Part of a small language model's weights.
Size: 14 layers, width 448, 7 heads of 64, MLP 1792 tanh GELU, vocabulary 8192, 41.1M parameters.
Architecture: LayerNorm before each block, rotary positions, no biases in attention or MLP, untied embeddings.
Training: a variant of Adam for these matrices, 299M tokens, 9131 steps.
MLP neurons of a small language model. Each row is named by its layer, matrix (down: output weights) and neuron, and shows model dimensions 144-239. Each number is 200 + 40 x the weight over its row's rms, rounded and kept within 0 to 999.
After each neuron's rows, "raises" lists the tokens whose logits its output raises most directly, leaving later layers aside.

L10.down181,211,182,98,169,219,211,263,194,265,268,194,182,183,202,151,273,239,247,184,166,201,223,209,191,248,246,140,97,197,194,241,208,160,171,222,221,204,213,159,243,133,231,243,153,243,160,168,220,182,182,179,266,173,207,268,216,249,200,189,238,198,171,223,111,177,193,178,186,231,242,237,182,269,212,214,233,321,214,218,268,255,147,260,241,222,217,201,182,247,175,207,162,167,228,133,174
raises: "ed", "ous", "y", "ies", "ors"

L9.down1518,248,243,234,151,193,252,231,228,139,179,151,205,184,243,237,192,159,241,192,189,212,193,221,176,173,234,138,241,224,189,196,170,151,153,174,242,209,223,179,186,259,204,238,193,223,250,156,203,168,93,226,189,177,257,181,166,195,233,219,139,145,290,194,185,225,165,165,180,151,220,216,177,181,109,179,148,158,231,168,236,202,194,205,186,185,215,168,128,112,298,214,171,48,161,213,245
raises: " it", " the", " this", " which", " what"

L4.down503,163,234,155,183,145,249,271,218,130,165,178,173,242,126,232,222,186,210,253,180,260,248,217,221,237,188,137,251,144,195,192,228,182,191,205,182,258,200,181,156,172,216,158,196,194,322,180,245,190,259,201,303,170,251,216,220,215,262,162,154,209,193,206,223,235,264,264,238,163,201,271,269,219,203,251,221,201,212,201,296,168,151,209,236,219,289,191,217,160,223,118,181,203,201,243,184
raises: ".", "Y", "Q", "V", "ept"

L4.down721,182,205,146,217,278,160,209,200,266,297,279,105,116,234,204,170,240,250,192,200,148,180,170,102,219,192,262,172,182,204,222,215,142,228,200,236,136,163,187,224,202,199,208,156,248,238,201,195,153,271,244,145,180,115,193,195,211,203,242,221,183,226,211,189,226,136,227,224,237,176,151,163,180,224,207,232,200,182,213,200,187,271,174,276,207,113,248,208,155,198,148,196,210,216,163,206
raises: "\n", "Source", "”", "′", " ="

L9.down6,228,140,222,232,252,210,212,185,170,174,232,217,147,142,232,190,200,115,166,174,224,129,190,205,211,130,118,194,238,231,217,251,143,169,215,231,187,241,166,179,212,176,225,213,199,257,248,195,212,152,187,222,180,176,253,174,249,191,203,129,194,210,176,206,202,147,215,176,228,196,164,228,216,190,238,169,230,235,184,319,230,243,193,196,187,176,200,166,183,150,244,278,170,205,193,172
raises: " these", " this", " all", " it", " many"

L10.down963,186,227,76,184,194,229,193,249,210,233,203,197,204,285,175,226,233,259,230,90,157,174,167,227,153,233,123,234,194,196,216,158,224,228,198,188,213,224,239,183,172,213,212,149,304,243,199,211,146,149,200,220,217,181,226,145,214,249,203,186,185,219,225,111,157,185,194,210,109,210,204,220,182,151,198,203,264,236,267,196,256,98,186,189,162,147,200,136,267,164,176,225,180,289,229,176
raises: "ation", "ative", "ly", "ations", "lies"

L10.down225,266,207,226,272,243,221,277,209,238,229,124,258,221,241,228,231,249,230,264,239,184,179,172,186,232,176,245,233,158,135,267,203,254,208,233,263,150,215,161,170,231,174,198,145,257,215,188,236,162,216,166,137,211,215,161,212,163,198,174,174,157,304,202,253,277,150,220,162,192,178,201,228,198,212,217,145,212,199,97,208,237,194,226,166,187,134,164,206,166,253,199,223,170,231,230,263
raises: "8", "5", "6", "3", "7"

L10.down1083,169,202,167,228,172,236,188,233,104,296,136,249,179,243,180,231,286,161,198,160,251,191,165,178,222,183,250,122,257,176,183,149,185,221,217,192,172,184,205,123,139,301,176,241,183,224,156,171,204,196,107,209,226,161,190,190,247,139,200,230,121,240,214,179,213,144,179,210,247,195,240,150,229,159,118,226,205,279,148,229,208,250,256,214,192,169,178,246,200,93,190,200,187,214,156,250
raises: "ist", "istic", "ism", "i", "ists"

L10.down1303,219,219,220,168,187,199,224,186,220,308,191,230,181,189,242,171,217,230,242,237,189,183,200,174,197,249,139,197,206,147,134,210,276,202,185,210,105,185,245,292,212,119,129,231,169,181,253,256,202,177,214,207,242,291,213,190,181,210,216,187,175,169,270,171,277,163,192,217,214,234,185,260,207,167,214,165,240,230,163,144,190,184,170,216,225,222,132,213,227,194,155,159,245,156,174,178
raises: " called", " noted", " said", " stated", " described"

L10.down1453,136,238,252,129,136,200,125,186,207,259,201,195,238,197,226,200,219,172,175,182,204,215,151,192,216,148,131,164,214,144,187,253,265,174,220,179,206,209,145,167,187,189,172,229,204,271,203,199,211,179,150,159,273,273,156,142,150,174,181,212,199,198,217,180,163,289,213,227,203,205,255,133,235,189,248,170,230,292,136,205,222,198,232,215,158,171,189,198,219,204,172,158,182,183,256,270
raises: "ive", "rated", "ether", "ate", "ator"

L4.down1623,206,245,127,188,148,151,216,148,159,192,212,178,190,170,214,203,213,252,219,272,257,153,142,217,222,206,167,202,171,144,254,226,178,185,142,113,163,238,261,176,204,206,186,122,191,261,256,207,247,233,260,181,230,188,210,223,149,181,204,181,231,281,199,227,203,164,262,185,145,239,212,151,232,250,180,102,207,209,184,176,172,231,259,165,175,183,189,231,223,173,215,174,212,155,290,232
raises: "|---|---|", "^{(", " length", "|---|---|---|", "|"

L10.down844,131,163,186,168,220,182,254,235,190,171,217,170,197,173,217,218,180,166,289,222,221,261,175,203,211,159,195,238,154,181,192,175,158,185,163,203,219,258,227,204,206,179,188,194,157,181,281,137,288,212,226,196,260,139,183,254,171,182,183,189,250,216,310,232,246,203,239,210,208,197,260,182,231,167,208,239,230,204,224,162,215,203,279,136,242,260,174,152,195,180,296,174,181,154,127,267
raises: "ping", "ped", "ring", "ers", "lot"

L9.down1731,165,162,229,213,270,214,227,220,183,201,127,249,231,111,233,147,143,172,139,186,157,172,130,210,211,148,198,172,167,178,138,208,236,223,239,164,168,120,214,161,214,183,183,165,160,148,206,204,153,194,210,218,170,200,214,264,190,241,217,127,166,172,183,220,182,290,273,227,226,204,192,158,234,232,164,210,181,243,235,252,153,221,239,255,159,251,222,185,202,180,201,245,212,189,183,295
raises: " and", ",", "s", "ist", "/"

L9.down1401,270,148,120,224,172,226,197,173,173,301,206,179,123,196,134,137,205,208,254,212,161,192,220,206,168,220,157,159,306,198,167,111,189,156,268,161,142,178,216,225,167,182,136,211,155,201,185,203,275,250,254,153,204,209,185,170,168,242,142,213,188,158,169,210,195,102,264,164,210,119,157,247,226,225,201,252,219,237,224,148,159,185,196,218,215,166,186,231,190,258,222,200,268,123,199,197
raises: " then", " later", " subsequently", " said", " noted"

L10.down327,149,200,205,155,171,225,246,209,179,183,163,200,180,211,192,262,258,143,203,218,232,244,269,261,191,206,221,252,251,138,238,230,177,318,201,276,236,199,141,196,167,257,199,182,212,131,199,190,194,145,144,163,120,205,153,188,218,190,127,245,169,208,248,271,233,209,213,223,250,179,242,189,241,253,205,203,222,158,220,176,192,166,210,207,158,152,244,261,196,273,211,190,219,298,282,193
raises: "de", "d", "da", "ner", "del"

L9.down1339,209,160,241,249,202,197,267,267,229,188,156,138,152,220,206,217,157,190,140,207,231,154,174,155,168,249,210,184,197,272,198,191,157,159,200,182,159,120,148,215,263,249,234,98,168,201,141,199,219,248,195,212,211,214,254,129,201,154,204,166,252,215,208,219,170,247,259,177,246,188,219,278,186,163,167,166,184,138,227,160,280,214,197,234,187,185,180,206,191,176,159,147,199,229,172,116
raises: " Pts", "\n", "Source", "|---|", "})"

L9.down1616,260,143,235,187,230,231,119,253,153,212,136,219,154,235,195,218,216,230,126,196,202,191,279,143,198,230,232,219,209,298,176,126,211,154,186,167,166,155,232,165,220,227,213,183,218,179,183,233,223,137,195,210,164,221,243,152,209,191,198,159,127,183,198,179,212,238,264,174,253,186,216,256,174,190,238,123,203,220,184,138,248,237,178,178,204,236,257,222,177,223,151,134,272,256,139,180
raises: " chronology", "Source", "cular", "There", "|---|"

L10.down1478,273,185,171,225,187,184,193,154,209,179,221,180,119,151,251,168,247,325,194,225,242,154,244,252,217,193,144,234,243,190,128,184,173,177,242,193,227,276,186,169,183,193,131,217,244,254,206,203,201,205,186,109,272,210,217,198,287,238,156,204,194,203,172,134,265,276,205,211,172,202,225,194,230,200,230,202,219,214,124,172,150,210,191,208,267,223,160,251,234,199,196,204,259,192,204,220
raises: "0", "5", "6", "1", "2"

L4.down146,185,251,186,246,168,227,156,141,256,217,249,150,197,215,200,226,235,199,187,288,138,169,223,144,212,243,188,189,145,181,159,193,225,224,139,99,139,178,172,192,210,101,203,171,173,194,237,133,264,229,130,195,227,261,260,175,192,162,233,151,247,195,184,237,246,307,185,139,169,228,245,270,148,177,228,150,226,238,174,152,250,200,255,267,258,187,219,220,198,176,262,240,309,228,249,219
raises: "|", "=", "|---|---|---|", "====", "occupied"

L10.down97,219,158,213,269,280,192,184,139,191,257,215,226,150,217,131,189,175,196,244,209,186,206,209,286,206,207,179,112,188,236,122,195,214,165,217,172,226,235,239,285,232,194,221,180,293,130,113,179,188,182,222,189,211,260,199,223,240,205,227,163,169,204,188,143,263,159,167,253,202,228,191,121,264,208,178,204,268,182,219,169,203,195,188,224,242,201,228,216,204,302,138,219,170,205,127,189
raises: "ps", "a", "lla", "um", "or"

L10.down1270,211,175,280,234,159,198,175,123,151,246,190,278,193,155,210,257,221,212,228,198,109,261,189,328,217,212,218,169,161,213,223,202,237,195,274,129,164,194,115,228,198,252,223,222,177,157,117,253,254,219,197,180,224,186,209,191,200,225,244,187,139,240,183,203,243,211,167,191,152,246,222,161,174,193,236,273,124,248,159,199,196,289,205,215,249,245,229,215,216,263,183,150,151,342,173,166
raises: "se", "de", "des", "fund", "al"

L10.down1598,279,167,218,169,146,303,218,197,180,112,124,232,214,167,206,225,230,225,213,207,283,153,208,226,209,178,229,324,216,174,137,172,220,165,193,135,242,178,169,179,199,194,157,156,211,209,129,175,196,228,211,156,239,186,217,197,184,157,197,245,231,216,236,191,261,239,202,153,174,156,125,199,174,265,172,166,207,257,180,233,151,211,292,183,155,157,174,214,135,210,175,174,211,220,182,203
raises: "0", "8", "7", "9", "5"

L10.down1339,173,184,226,142,173,185,139,200,192,190,191,192,183,151,247,222,221,207,180,196,201,221,181,156,256,231,214,135,178,191,163,136,203,137,152,210,189,145,188,198,246,163,183,180,170,186,156,255,192,159,138,240,179,180,201,201,200,188,169,228,191,203,187,221,180,470,162,192,200,229,215,239,173,199,236,192,164,184,176,154,171,226,232,205,221,250,188,197,180,200,167,301,233,186,180,210
raises: "-", "s", " ", " and", "\""

L10.down565,155,235,275,191,138,175,227,187,214,246,164,174,151,244,245,168,167,132,169,190,131,242,273,181,173,232,207,181,269,186,199,286,248,155,267,220,160,228,151,155,119,205,170,200,134,204,221,243,202,205,197,246,227,184,148,137,185,223,183,178,215,165,223,220,161,183,270,214,138,172,199,172,186,206,256,248,189,172,208,188,184,267,220,236,136,194,169,181,168,201,203,238,225,208,157,222
raises: " after", " when", " following", " because", " due"

L10.down1504,124,233,133,133,230,144,219,203,253,205,270,230,122,302,165,193,222,242,216,136,230,251,187,230,184,216,224,316,188,119,164,182,190,251,265,164,194,226,178,220,194,194,192,180,207,286,170,262,194,252,168,184,222,265,212,213,218,195,197,207,215,217,139,222,122,133,139,164,182,265,164,161,180,138,266,174,187,238,263,254,195,203,183,134,232,203,226,229,200,99,163,200,199,188,192,116
raises: "ation", "able", "ations", "tion", "ability"

L10.down1751,227,169,154,180,255,163,160,203,191,173,222,184,141,192,240,188,179,177,244,169,227,195,176,188,221,170,128,222,253,236,204,245,204,159,155,208,169,221,256,132,191,236,250,209,275,194,258,200,155,139,176,242,190,240,253,164,244,168,252,227,200,220,183,206,165,236,199,173,227,197,170,179,198,239,262,217,235,248,122,241,227,186,198,230,141,157,129,161,148,226,229,183,218,195,193,250
raises: " whether", " it", " these", " what", " how"

L10.down1067,231,136,166,141,215,263,240,203,194,163,192,282,205,236,205,200,203,176,212,256,164,178,228,217,160,173,200,218,151,213,199,215,277,248,161,228,241,209,230,138,151,170,154,204,171,245,201,150,273,148,234,191,225,204,222,213,188,146,145,165,235,169,218,177,176,138,217,194,150,118,163,238,169,240,207,219,228,138,177,178,235,259,209,249,177,186,189,132,243,235,245,243,144,174,251,167
raises: "ide", "its", "ies", "er", "les"

L10.down931,166,196,210,262,248,272,159,190,119,171,185,207,249,140,216,211,245,186,108,179,204,247,182,233,194,189,262,174,194,219,219,195,189,181,222,224,180,266,187,192,214,198,184,148,212,166,203,234,147,157,179,178,176,184,220,224,158,196,234,215,163,239,235,128,167,206,219,242,145,254,217,228,242,194,215,229,152,245,170,267,199,154,233,153,213,201,262,169,114,240,178,213,180,146,133,214
raises: "head", "s", "ism", "stone", "rise"